Weights of a small GPT-style language model, trained from scratch on English Wikipedia.
Size: 26 layers, width 160, MLP 448 SwiGLU, vocabulary 1094, 7.38M parameters.
MLP neurons of a small language model. Each row is named by its layer, matrix (gate and up: input weights) and neuron, and shows model dimensions 64-127. Each number is 200 + 20 x the weight over its row's rms, rounded and kept within 0 to 999. A neuron's up and down rows have the sign that makes its largest values positive.
After each neuron's rows, "fires after" lists the tokens most often just before its 100 highest values on Wikipedia text that the model never trained on.

L22.gate281,207,187,200,217,172,195,194,175,156,230,185,218,202,198,170,211,234,181,180,209,195,225,199,230,210,187,203,204,212,176,215,185,174,231,188,189,191,193,220,217,203,175,198,214,185,193,189,204,217,215,164,157,188,170,206,179,203,207,200,229,187,171,203,179
L22.up281,200,207,231,202,205,201,198,189,177,202,198,219,217,208,210,169,182,163,186,173,191,205,205,203,213,236,223,196,191,166,192,234,181,190,209,253,181,210,199,192,181,169,207,190,189,218,189,165,186,167,233,195,184,157,174,182,204,159,209,228,205,213,207,210
fires after: " ", " s", " t", " (", " S"

L20.gate321,201,152,187,207,180,211,197,171,226,169,201,189,193,180,213,189,228,195,195,199,187,233,244,219,195,218,181,195,194,188,212,247,246,194,214,212,245,205,184,190,198,212,187,207,233,236,235,220,184,160,201,195,230,188,251,189,211,202,185,186,202,199,195,212
L20.up321,197,170,216,206,177,164,181,206,212,181,195,185,182,166,210,182,195,156,222,181,211,228,218,147,203,221,205,207,198,193,198,207,194,191,167,199,218,185,215,180,203,197,177,184,239,228,190,178,209,180,169,199,193,197,211,169,166,191,212,205,206,221,182,155
fires after: " S", " s", "j", "S"

L2.gate159,245,137,206,209,215,202,236,190,221,179,223,210,220,188,209,185,222,207,165,242,201,167,270,215,196,198,171,202,179,195,197,231,209,216,206,172,191,177,194,201,198,211,184,226,199,217,207,220,207,166,189,192,192,179,223,205,192,209,208,218,202,208,163,217
L2.up159,212,203,177,181,193,226,197,173,182,200,181,195,218,182,141,179,186,193,190,186,235,217,180,211,196,166,189,191,186,237,156,147,192,175,197,205,201,198,208,181,229,194,164,186,193,235,223,180,218,133,199,173,171,171,234,226,191,228,161,178,209,230,168,189
fires after: "l", "an", "r", "rit", "in", "ol"

L2.gate8,209,220,219,212,191,204,193,147,182,183,212,200,204,189,201,178,214,182,180,200,211,180,208,232,193,178,195,146,191,219,194,203,213,225,184,196,186,163,209,168,229,217,160,199,199,212,202,225,183,204,189,209,229,197,229,201,173,203,199,204,217,215,189,177
L2.up8,225,218,208,213,185,195,203,170,198,216,221,201,182,195,205,177,202,176,183,192,201,194,204,243,208,176,180,176,187,251,192,177,221,216,220,175,161,173,217,163,247,220,168,200,206,202,202,202,179,184,190,215,199,207,204,211,181,209,199,221,198,221,185,174
fires after: "l", "an", "r", "rit", "in"

L9.gate378,213,226,205,189,193,201,191,152,187,185,208,211,199,171,200,192,210,165,207,180,180,212,200,216,217,178,160,187,244,180,177,206,220,178,197,234,171,182,206,202,221,164,209,192,240,208,193,217,219,212,236,244,210,200,202,204,188,164,239,200,183,231,213,215
L9.up378,240,221,195,215,177,192,238,154,205,200,189,211,226,177,220,198,189,176,205,189,154,200,206,200,199,180,191,228,233,143,217,207,221,200,182,215,189,186,203,220,191,178,208,207,239,227,226,206,187,168,223,206,216,206,214,187,205,191,245,205,190,222,189,189
fires after: " ", " ("

L17.gate37,212,218,198,199,227,215,197,200,216,164,195,155,210,204,200,190,205,204,192,209,223,207,205,216,200,191,179,210,230,186,204,187,187,164,189,195,201,200,201,193,151,189,181,228,229,206,229,224,195,183,193,195,235,192,199,224,202,236,163,197,205,211,202,170
L17.up37,226,190,195,205,201,196,190,219,211,165,208,176,207,222,188,202,187,226,189,184,206,199,144,205,163,197,189,239,236,258,223,212,193,201,168,199,216,188,205,199,231,183,215,212,200,176,220,205,165,226,227,186,194,203,191,171,209,205,205,187,210,205,189,159
fires after: ".\n\n", "\n\n", ")\n\n"

L4.gate243,252,220,232,178,189,198,186,184,202,195,222,162,183,185,197,195,184,201,188,220,195,193,173,185,203,189,201,208,203,197,200,234,247,182,194,210,180,212,186,181,177,202,208,221,248,236,213,188,208,165,228,171,242,181,248,156,202,214,200,203,200,222,184,183
L4.up243,226,205,215,197,176,229,215,203,202,148,209,181,166,179,201,205,186,192,212,210,173,175,200,199,181,198,191,234,228,162,212,203,232,217,195,163,198,176,209,141,205,192,200,229,219,185,223,161,186,182,183,182,232,193,210,181,217,223,209,224,199,212,210,192
fires after: " tr", " s", " S", " spec", "ec", "s"

L5.gate281,209,179,220,202,210,260,204,171,176,198,221,229,169,186,188,173,212,197,194,191,195,225,180,158,182,209,210,174,201,177,191,210,232,211,189,227,172,177,177,209,191,199,191,216,192,195,194,219,170,186,214,223,182,171,198,192,159,199,218,201,177,223,145,198
L5.up281,221,208,191,208,193,193,194,192,200,175,185,181,217,192,184,233,237,185,195,252,176,206,169,204,191,182,153,194,206,215,180,147,191,181,176,228,214,176,200,217,200,205,197,180,208,195,207,205,213,195,193,197,180,171,230,211,172,203,177,190,168,203,219,209
fires after: " r", "r", "l", " e", " R", "e"

L21.gate318,171,182,235,212,166,174,169,190,220,183,204,222,212,182,177,157,157,170,230,203,181,186,198,200,189,176,189,233,191,176,194,200,181,169,169,179,197,195,184,179,206,171,203,204,237,206,185,178,197,191,178,204,222,200,201,213,194,208,229,203,201,214,170,197
L21.up318,216,193,191,212,240,173,204,223,185,226,202,228,206,182,177,179,179,164,213,231,215,202,148,202,188,171,175,212,183,209,182,210,182,192,200,209,200,230,226,201,221,213,200,221,180,211,224,180,199,174,210,190,199,223,236,234,222,188,186,223,204,178,220,182
fires after: " loc", " v", " an", "-", " ind", "c"

L19.gate71,184,198,209,218,165,232,189,203,214,208,198,199,215,172,154,174,224,209,206,169,226,206,167,184,216,164,193,201,194,189,209,186,178,193,207,187,231,207,178,207,225,237,205,219,245,231,171,186,177,182,158,193,244,202,208,190,204,218,181,168,194,178,182,213
L19.up71,190,207,202,202,162,227,210,195,221,181,221,199,220,187,195,182,238,220,240,161,174,208,197,198,224,167,189,197,230,170,228,216,184,198,207,211,215,227,212,204,226,231,187,245,236,226,195,173,184,206,163,204,233,173,233,200,198,224,174,180,219,197,184,199
fires after: ".", "-", " (", " \"", ".\n\n", " under"

L10.gate417,143,197,220,216,202,174,224,184,168,212,189,175,198,224,210,220,197,169,214,202,206,209,196,212,204,207,189,193,218,216,177,178,237,185,192,184,167,214,152,205,221,176,191,183,169,216,232,220,208,196,198,200,199,221,171,193,235,181,222,198,200,217,209,214
L10.up417,156,184,185,198,205,185,213,211,203,201,192,177,204,181,216,260,181,198,198,204,193,237,186,219,216,228,171,236,238,197,203,221,159,212,184,182,198,209,197,191,234,237,180,188,207,214,204,191,211,208,185,199,203,216,192,208,254,218,204,201,195,196,215,191
fires after: " o", " h", " ex", " G", " O", " s"

L21.gate302,187,186,213,217,228,206,219,164,190,192,203,210,205,204,186,204,198,161,231,210,164,198,171,215,206,184,203,173,227,204,199,189,224,173,219,188,178,208,203,186,191,189,185,218,178,212,220,224,204,185,196,186,214,203,222,198,246,178,215,208,189,253,223,184
L21.up302,210,226,233,189,183,204,196,205,203,211,204,205,181,203,196,200,193,221,197,214,198,233,212,159,218,176,155,228,192,199,232,209,193,196,202,187,218,178,184,230,199,201,183,176,195,244,196,187,246,217,183,231,178,217,180,226,174,194,183,185,209,188,179,190
fires after: " s", " kn", " w", "o", " l", " h"

L5.gate69,176,203,186,234,182,216,205,190,202,194,189,194,213,202,202,212,177,175,222,220,213,175,195,219,198,196,180,218,214,183,184,203,186,170,220,194,193,188,199,219,210,225,189,219,182,233,178,217,249,191,148,199,199,205,202,201,212,202,173,177,213,233,231,178
L5.up69,148,225,151,249,196,219,184,216,196,183,210,176,232,211,199,212,189,197,179,209,189,193,196,217,193,194,198,217,234,178,196,209,194,211,209,174,180,205,215,222,217,221,212,216,223,216,206,198,213,225,200,227,201,190,186,176,198,215,200,180,212,235,214,199
fires after: " o", " kn", " d", " O", "n", "d"

L10.gate345,209,182,232,231,220,176,202,161,193,198,173,183,187,194,175,216,232,166,164,162,203,188,166,195,200,153,179,213,200,165,197,230,217,215,214,199,196,187,209,206,198,184,190,205,178,218,183,207,203,190,162,158,215,211,219,187,237,170,197,207,193,169,184,193
L10.up345,194,228,234,225,217,199,185,189,158,194,162,170,187,214,162,201,235,177,170,168,218,175,196,201,220,173,189,198,188,176,204,199,251,233,219,197,197,191,218,174,215,188,183,222,170,215,180,206,192,207,169,185,202,223,228,217,239,195,205,212,183,189,200,190
fires after: ".", "==", "-", ".\n\n", "==="

L8.gate226,210,224,191,191,216,200,198,171,235,181,202,245,228,183,172,180,190,179,194,206,213,174,212,179,228,182,212,181,232,188,185,227,221,156,191,196,258,187,249,208,246,182,205,156,224,206,208,178,215,166,209,200,222,172,224,183,218,193,229,223,212,188,184,198
L8.up226,245,228,212,203,210,222,223,231,208,165,204,225,222,190,218,218,157,220,214,214,205,224,195,219,224,230,193,211,206,188,171,184,232,215,195,166,194,186,196,204,211,181,195,192,214,185,186,142,217,196,268,209,190,221,202,186,205,169,226,196,213,203,190,208
fires after: " T", " t", " ", " C", "0", " c"

L4.gate304,184,199,197,182,221,198,196,180,193,205,187,186,203,201,216,200,177,200,194,203,203,200,228,214,199,180,179,181,213,212,191,183,215,194,205,235,228,188,189,170,222,181,188,159,162,192,217,226,168,196,211,219,179,207,181,204,173,210,163,241,190,227,222,258
L4.up304,196,255,197,228,200,175,191,190,177,209,173,192,239,218,213,212,226,217,201,215,217,177,196,194,200,200,212,162,210,220,160,201,205,223,235,223,176,213,180,255,212,211,155,161,158,187,226,224,207,221,200,239,196,225,212,161,182,204,185,195,203,200,222,194
fires after: " w", " ", "E", "W", "ro", "eb"

L20.gate255,216,201,191,201,175,180,191,172,166,186,196,185,181,177,190,195,198,177,236,201,226,170,217,196,196,211,208,171,194,192,192,233,224,219,196,169,183,190,152,204,184,219,187,178,196,200,205,218,164,200,213,194,165,187,199,208,200,233,198,197,231,221,169,204
L20.up255,178,186,208,211,215,240,198,194,200,203,222,183,195,243,195,225,223,176,194,203,227,223,209,231,162,202,170,196,222,175,210,214,233,225,217,200,171,200,205,228,196,213,198,170,179,202,198,173,198,171,203,196,177,156,224,192,248,222,189,220,186,174,188,207
fires after: " d", " s", " R", " b"

L6.gate222,203,223,196,212,178,141,185,204,180,172,186,179,248,191,170,197,249,222,194,238,189,181,177,247,167,237,177,217,201,203,175,181,190,193,201,204,229,178,202,174,213,181,202,215,210,178,176,228,228,192,202,176,205,214,188,214,175,181,208,193,194,198,173,177
L6.up222,191,161,171,202,221,202,193,195,187,208,176,196,236,199,165,188,239,185,239,188,208,186,218,202,192,148,177,235,166,213,165,164,190,188,195,206,221,168,206,168,228,187,181,177,187,198,212,202,232,189,186,197,190,220,200,175,203,224,159,204,176,210,216,209
fires after: " c", "em", ".", "a", "ce", " res"

L6.gate399,205,183,186,199,197,155,197,178,204,234,223,231,180,190,185,227,197,202,172,205,178,227,212,210,240,207,229,229,224,204,199,189,177,213,212,208,190,194,228,223,191,199,227,218,182,165,214,173,207,202,176,207,162,217,215,177,205,220,203,195,162,171,230,247
L6.up399,219,198,184,185,199,158,212,170,194,232,229,204,184,170,172,222,191,162,167,210,170,208,212,202,235,190,212,231,236,217,194,177,185,194,210,182,206,191,219,211,227,198,228,190,192,179,200,195,185,197,167,182,180,209,206,173,200,221,177,224,182,177,219,254
fires after: " r", " f", "ort", " R", " g", " M"

L18.gate190,209,179,230,216,162,230,236,215,173,221,211,172,253,205,184,200,197,186,214,200,222,204,221,179,181,232,197,208,162,170,203,214,196,219,209,226,192,216,178,220,201,188,203,225,180,187,191,161,224,203,210,219,204,166,194,186,208,175,199,166,168,224,215,188
L18.up190,192,209,185,186,195,197,200,188,165,182,159,225,210,157,217,200,178,221,210,170,209,143,177,197,196,188,217,222,188,216,187,190,194,206,205,213,210,196,195,195,212,223,219,207,172,178,247,198,194,194,226,187,215,202,172,160,185,205,190,179,197,203,206,215
fires after: " |", "0", "1"

L20.gate105,198,205,192,192,208,213,201,209,212,200,204,210,237,168,197,185,214,146,218,196,207,211,200,224,183,194,186,164,227,195,199,163,224,190,205,213,202,189,186,196,189,204,216,200,219,198,186,189,225,200,210,149,226,204,211,199,181,211,212,199,168,216,203,190
L20.up105,206,209,175,183,219,219,218,214,232,209,227,225,216,181,193,211,178,167,201,215,224,208,214,188,224,218,187,211,208,187,209,166,214,206,238,173,184,192,174,210,189,206,194,198,233,202,212,171,191,224,212,190,209,219,206,213,198,187,246,240,180,238,191,210
fires after: " t", " p", " I", " P", " T", " C"

L8.gate181,230,169,210,210,170,214,244,157,195,172,191,192,204,197,203,226,227,188,218,217,175,149,205,196,207,206,206,213,201,152,219,209,209,174,161,196,200,201,185,177,176,202,159,238,207,224,227,213,194,180,214,178,167,218,204,208,194,195,229,206,186,192,211,187
L8.up181,186,171,161,190,203,190,160,180,204,182,158,240,189,216,229,242,182,191,183,241,163,212,175,202,246,222,176,174,214,194,191,205,185,212,217,195,204,203,173,219,219,167,183,181,183,187,225,213,189,193,174,186,210,186,218,195,225,215,192,215,202,178,198,216
fires after: " s", " S", " re", " e", "i", "se"

L4.gate144,168,227,176,218,204,232,164,222,184,195,199,203,228,217,181,183,195,224,192,219,170,221,200,173,181,210,221,174,193,212,213,199,211,190,150,170,201,215,184,204,173,204,210,186,204,179,210,201,195,233,218,218,208,180,228,177,198,196,223,202,192,203,224,191
L4.up144,225,202,219,199,178,171,215,180,193,155,204,184,192,173,181,208,201,208,215,193,180,178,193,229,199,220,246,201,202,209,241,256,234,220,187,222,198,200,218,160,204,198,188,194,200,203,207,246,211,169,227,178,190,203,188,215,202,186,212,209,198,229,200,175
fires after: "et", "at", " Or", " per", " in", " De"

L14.gate238,208,149,197,196,187,191,213,198,228,208,208,203,180,171,181,190,210,188,234,171,183,164,186,219,193,193,226,160,202,184,179,236,235,181,178,199,185,183,191,163,162,200,164,204,203,233,237,228,214,188,203,228,172,201,220,209,229,190,175,212,234,177,213,193
L14.up238,227,223,185,182,207,187,220,219,219,220,209,207,187,194,190,218,201,201,216,199,235,209,157,215,183,218,194,170,197,212,179,247,217,226,207,217,185,187,183,200,181,194,165,201,187,200,242,193,256,196,229,206,186,190,200,187,235,196,208,201,261,196,187,206
fires after: "if", "b", " C", " d", " b"

L10.gate398,188,140,182,201,184,155,208,179,205,217,236,207,176,165,181,218,181,183,201,206,169,217,211,215,246,185,221,222,219,225,195,183,172,187,193,198,199,182,221,208,187,206,217,237,193,185,230,207,205,180,159,203,187,186,209,197,200,211,197,213,178,183,217,205
L10.up398,201,190,179,187,232,151,186,192,198,234,211,199,210,181,179,223,200,157,175,196,182,231,226,213,217,201,203,219,212,219,239,183,160,178,201,183,173,204,239,181,188,205,220,220,206,183,217,179,163,168,177,182,190,182,210,190,217,205,190,200,164,182,229,213
fires after: " r", " comm", " f", " R", " g", "a"

L10.gate171,205,165,200,218,197,215,182,219,200,178,187,172,220,157,159,207,232,202,236,197,196,222,184,168,215,201,200,166,194,218,185,206,190,181,204,205,214,184,182,225,202,207,201,198,202,223,191,199,185,185,207,202,218,160,194,173,221,184,194,203,213,200,185,192
L10.up171,226,213,189,218,165,221,216,216,185,200,195,167,220,192,140,206,224,208,236,188,175,219,223,170,228,199,192,195,209,224,194,221,213,219,205,220,192,188,185,224,245,194,190,217,211,210,197,159,196,204,221,196,183,176,167,194,226,210,217,201,177,194,173,184
fires after: "-", ".", " |", "|"

L10.gate367,215,157,222,249,145,220,243,177,184,202,195,204,187,202,201,178,189,171,211,204,176,173,211,211,177,201,219,210,215,160,210,210,207,231,186,197,154,180,169,198,166,198,168,191,227,227,226,206,225,202,188,216,197,180,214,220,195,219,243,202,265,192,166,190
L10.up367,217,226,207,204,196,240,189,181,179,220,211,184,162,203,189,190,200,196,190,208,227,182,180,179,185,225,205,191,187,219,213,228,199,215,227,215,190,203,184,218,189,215,185,199,221,233,183,238,205,184,219,209,256,169,221,186,205,211,199,203,219,144,190,203
fires after: "ount", "er", "ar", " Count", "et", "en"

L6.gate258,236,156,214,223,174,212,224,193,187,171,174,167,227,183,192,169,182,180,201,209,178,211,236,215,174,189,189,208,178,190,227,211,215,211,183,230,216,183,194,182,184,199,165,187,246,216,177,207,231,200,196,208,185,153,211,230,225,200,170,214,215,222,168,213
L6.up258,191,164,193,198,198,228,228,199,188,218,174,192,189,190,236,205,187,197,217,249,187,165,190,200,222,249,208,215,212,198,205,207,203,187,241,204,176,183,186,190,179,234,197,176,226,231,212,217,218,200,191,207,205,159,201,186,178,178,227,213,202,209,221,204
fires after: "ount", "er", "ar", "en", "et"

L14.gate365,213,241,195,213,199,186,183,200,206,195,167,174,207,180,197,184,214,189,198,162,174,174,244,218,197,238,206,230,200,207,258,210,235,199,183,209,199,161,188,184,212,236,224,200,242,197,211,197,199,211,222,205,193,205,169,220,189,199,205,192,179,232,157,203
L14.up365,181,222,191,223,192,199,151,197,210,191,193,199,233,163,223,193,169,221,202,186,190,230,208,189,218,209,218,196,214,195,183,200,226,245,205,215,188,212,176,185,210,223,184,197,215,212,237,216,178,228,230,205,190,195,221,189,213,216,184,227,205,174,174,187
fires after: "″", " in", "°", " b", " Bl", "l"

L5.gate259,207,200,238,196,212,220,204,193,185,193,211,216,173,182,218,215,196,222,174,188,203,201,206,200,213,175,209,200,191,195,229,167,225,221,199,200,192,216,179,227,217,154,168,231,244,209,231,177,188,134,226,209,227,211,215,175,200,213,198,224,157,206,174,222
L5.up259,182,196,197,183,210,254,171,186,202,213,197,163,178,189,187,181,222,185,207,202,197,208,190,231,200,231,211,212,157,203,239,228,207,222,182,181,192,228,201,197,171,204,225,207,198,176,229,144,184,197,220,191,210,201,164,201,198,176,213,218,198,227,189,233
fires after: " s", " e", " S", " R", "ang", "it"

L18.gate250,198,173,175,214,173,219,196,179,226,190,177,234,202,195,201,195,211,173,212,183,196,171,187,244,215,214,217,183,192,188,230,179,202,210,160,202,160,223,197,205,205,167,188,199,173,223,220,219,186,157,195,147,181,164,205,176,219,204,205,219,204,195,239,198
L18.up250,195,201,187,184,185,202,187,182,204,180,187,184,191,244,173,210,223,186,190,172,185,164,194,233,216,254,227,177,200,206,218,205,192,221,172,199,165,203,195,215,211,211,169,189,191,189,226,242,181,179,181,184,181,166,198,213,201,191,211,219,230,214,202,190
fires after: " S", " s", " re", " e", "se", " ac"

L4.gate375,190,133,207,206,167,186,198,178,190,215,200,184,195,180,199,213,188,164,186,177,169,197,156,216,204,195,166,196,173,221,187,194,189,175,213,238,195,193,209,210,229,211,151,220,208,213,210,212,190,208,192,224,239,137,174,191,180,197,177,215,227,213,186,195
L4.up375,172,225,216,248,219,222,222,196,151,192,191,188,199,191,198,179,195,221,179,191,191,189,214,207,199,228,209,174,205,213,223,172,194,199,198,206,190,225,202,197,194,219,188,174,221,192,210,193,215,214,234,235,217,195,218,188,197,186,255,213,241,191,195,163
fires after: " M", "ount", "er", " R", " C", "inist"

L6.gate432,194,206,176,226,201,176,221,188,183,198,231,197,220,141,215,183,198,207,224,208,176,240,223,169,163,182,232,221,223,207,203,166,181,211,180,195,229,205,221,181,210,228,185,204,228,185,215,176,216,196,194,199,189,212,243,217,188,218,192,209,161,214,206,203
L6.up432,174,209,223,186,216,182,198,201,200,208,223,204,218,185,171,205,205,212,174,201,202,208,214,236,229,185,191,224,195,172,168,193,200,167,196,157,174,181,210,186,224,189,212,185,223,237,180,212,204,189,170,197,176,223,204,198,206,220,223,159,204,167,190,206
fires after: " pro", " r", " comm", " g", " Pro"

L19.gate202,210,182,219,211,197,176,194,193,177,205,205,202,181,199,190,199,228,177,204,211,201,189,180,224,202,186,182,206,218,179,202,169,210,210,195,213,178,165,175,190,213,170,193,201,206,172,196,189,234,185,197,177,206,197,197,221,200,194,209,191,197,226,178,188
L19.up202,201,200,198,209,196,200,205,210,189,203,193,207,194,175,212,186,228,179,211,208,215,187,170,213,212,186,173,200,242,161,197,175,205,191,201,236,213,184,198,181,198,175,193,200,188,211,203,176,214,185,186,229,193,196,199,232,180,152,220,217,178,206,215,209
fires after: "-", ".", " ("

L12.gate355,205,198,205,201,183,224,212,179,217,234,204,164,172,217,187,200,179,191,224,165,184,189,260,166,205,215,201,150,209,194,170,190,214,204,158,200,188,207,202,230,201,188,191,222,206,229,199,182,186,179,195,209,221,232,211,186,235,198,186,172,224,172,194,191
L12.up355,226,240,196,206,178,202,194,187,215,250,208,160,171,189,178,201,209,199,213,173,229,224,193,205,202,203,190,212,205,201,189,219,196,218,200,212,186,196,191,196,241,221,180,205,237,199,197,170,202,194,220,173,216,201,197,183,219,184,198,216,194,192,205,173
fires after: " |", ".", "|", "er", ":", ","

L8.gate263,224,189,184,222,212,193,174,166,212,188,218,184,185,222,178,146,206,231,182,214,192,195,187,176,205,216,236,198,210,198,220,190,202,151,181,185,185,187,168,155,212,175,220,223,194,199,224,217,159,203,199,210,205,185,214,252,189,214,217,158,207,206,226,226
L8.up263,175,172,186,217,199,178,217,192,160,165,240,193,214,219,182,196,205,224,217,182,195,204,174,190,162,187,192,195,208,206,226,201,222,215,197,219,189,171,189,192,233,176,227,181,229,175,216,240,222,176,223,164,202,229,160,245,220,214,211,213,212,206,180,206
fires after: ".\n\n", "et", " de", "A", " per", "um"

L4.gate191,206,210,192,195,177,204,193,155,219,196,186,190,189,214,208,212,203,202,203,217,164,180,235,217,201,228,204,232,219,152,196,192,201,197,179,212,188,243,212,217,206,146,183,217,166,168,214,182,162,177,196,222,181,188,238,170,197,217,185,232,209,221,205,174
L4.up191,156,174,165,220,214,185,190,180,217,218,164,220,171,216,205,218,200,205,174,206,191,190,181,226,221,202,215,200,183,157,200,213,166,209,177,197,183,175,219,191,205,224,189,241,171,208,232,219,196,183,233,191,202,192,161,202,188,220,195,186,202,188,218,189
fires after: " s", " re", " e", "se", "iss", " ac"

L2.gate228,187,179,220,202,178,198,229,215,178,223,228,180,180,201,190,237,219,191,198,179,204,226,197,183,190,232,178,213,217,189,196,201,234,223,180,201,217,236,159,211,177,189,149,191,201,203,170,221,219,182,167,187,217,227,211,228,218,197,189,221,194,203,226,197
L2.up228,190,183,220,185,180,195,197,194,159,239,214,194,165,187,176,212,221,171,219,182,215,210,191,180,216,236,167,200,228,191,191,219,205,217,173,198,186,248,180,213,232,199,146,209,196,174,196,234,221,192,183,209,203,204,215,251,225,154,165,189,211,189,206,205
fires after: " h", " G", " s", "h", " H"

L17.gate110,144,205,169,186,214,208,202,187,207,172,200,191,208,194,190,179,183,193,207,235,188,221,223,233,197,165,195,205,214,192,218,192,205,185,191,157,205,204,191,212,210,196,187,160,230,203,242,194,185,200,193,205,219,183,185,161,235,202,186,190,200,215,203,177
L17.up110,194,199,189,214,185,177,200,175,221,165,171,225,205,181,180,190,217,224,212,217,195,199,201,206,192,179,209,201,209,213,236,209,191,207,188,187,235,170,177,229,234,183,175,177,197,221,209,231,189,223,212,209,188,156,194,223,209,227,198,208,211,175,157,203
fires after: ".\n\n", "\n\n", ")\n\n"

L20.gate120,178,198,249,187,181,216,184,161,235,172,190,197,199,192,209,177,217,182,210,216,202,214,169,194,199,201,180,167,209,206,235,200,192,189,197,219,204,231,198,203,179,197,178,240,199,235,219,188,194,190,200,223,195,203,235,186,196,192,209,203,203,196,197,196
L20.up120,211,245,224,179,198,228,217,196,229,186,216,192,188,207,193,189,205,203,202,237,222,209,189,170,215,217,179,221,190,206,226,224,172,194,184,191,181,242,198,236,193,198,168,183,187,241,221,185,145,167,203,219,198,226,220,214,203,223,219,228,219,184,183,204
fires after: "\n\n", "==\n\n", "\n", "===\n\n", " |\n\n", " w"

L6.gate437,161,188,179,236,183,233,211,187,196,207,195,181,233,200,215,209,206,204,223,212,222,176,204,202,219,223,204,218,203,142,204,199,197,186,221,177,187,207,192,230,200,206,191,207,182,252,200,228,257,198,170,186,197,206,212,178,236,220,202,192,198,208,223,186
L6.up437,180,190,179,232,201,244,222,219,179,218,205,159,238,208,204,235,181,205,221,208,194,193,186,219,215,200,208,230,207,162,211,202,199,179,195,189,189,207,185,225,194,191,217,217,195,217,229,199,226,205,181,196,199,205,194,163,228,220,202,173,207,226,221,190
fires after: " kn", " d", " T", "n", "r", "d"

L12.gate287,177,200,205,209,202,215,175,201,182,188,210,165,182,154,193,227,181,219,219,194,192,177,208,232,181,194,228,228,198,199,237,173,255,198,201,208,180,214,193,209,204,221,216,203,196,219,261,227,191,178,191,212,211,173,216,177,176,172,216,225,193,241,174,192
L12.up287,188,217,234,187,193,218,200,203,175,201,234,179,178,175,192,181,151,197,216,205,224,211,225,207,209,233,218,209,190,202,191,168,198,212,213,216,149,196,190,172,181,207,177,193,234,237,226,203,206,222,207,191,186,175,201,182,208,217,218,196,208,245,163,217
fires after: " b", " tr", "l", "r", " g", " T"

L2.gate223,177,213,187,221,164,209,200,171,191,237,188,195,180,193,204,210,224,212,201,218,192,223,237,214,212,222,176,218,192,175,182,229,204,160,185,177,200,199,214,229,234,178,184,195,195,246,220,191,218,179,196,195,200,179,232,202,186,204,187,191,192,166,241,182
L2.up223,202,201,191,191,176,228,233,196,200,212,197,179,202,200,225,216,194,213,173,196,209,250,204,221,215,193,197,212,209,159,184,194,195,198,204,203,168,216,186,219,239,183,191,180,215,204,237,173,205,233,201,183,223,228,232,205,223,226,190,198,224,217,219,206
fires after: " kn", " d", " T", "ro", "n"

L3.gate401,200,210,234,213,201,237,201,191,181,182,224,196,160,182,192,200,208,207,198,205,204,159,194,181,181,225,199,183,216,167,187,240,235,245,156,216,192,220,189,175,186,191,179,246,206,202,215,193,172,183,226,217,185,194,203,171,191,206,253,194,192,184,169,190
L3.up401,214,223,205,195,227,228,200,193,194,166,182,211,185,178,216,190,190,220,233,206,165,196,196,162,198,225,184,226,198,186,174,181,224,207,201,217,186,220,213,197,179,215,201,201,172,209,225,204,174,190,231,222,227,238,185,185,208,229,204,221,161,189,220,176
fires after: " S", " T", " tr", " sub", "se", "S"

L5.gate216,203,207,228,211,205,194,171,197,239,189,208,219,193,183,215,155,174,186,197,206,199,209,221,177,200,191,174,204,204,179,167,183,207,191,184,208,193,179,180,228,227,164,221,185,201,197,179,189,221,214,227,179,231,222,177,143,220,195,206,193,172,190,205,205
L5.up216,211,189,166,182,238,212,214,203,200,222,207,227,200,190,223,175,185,195,218,207,210,230,207,179,189,207,196,167,187,192,186,211,167,180,176,201,191,199,184,211,184,210,204,200,196,183,180,192,188,179,233,211,221,208,193,193,219,184,214,206,184,197,203,200
fires after: " R", " T", " t", "R"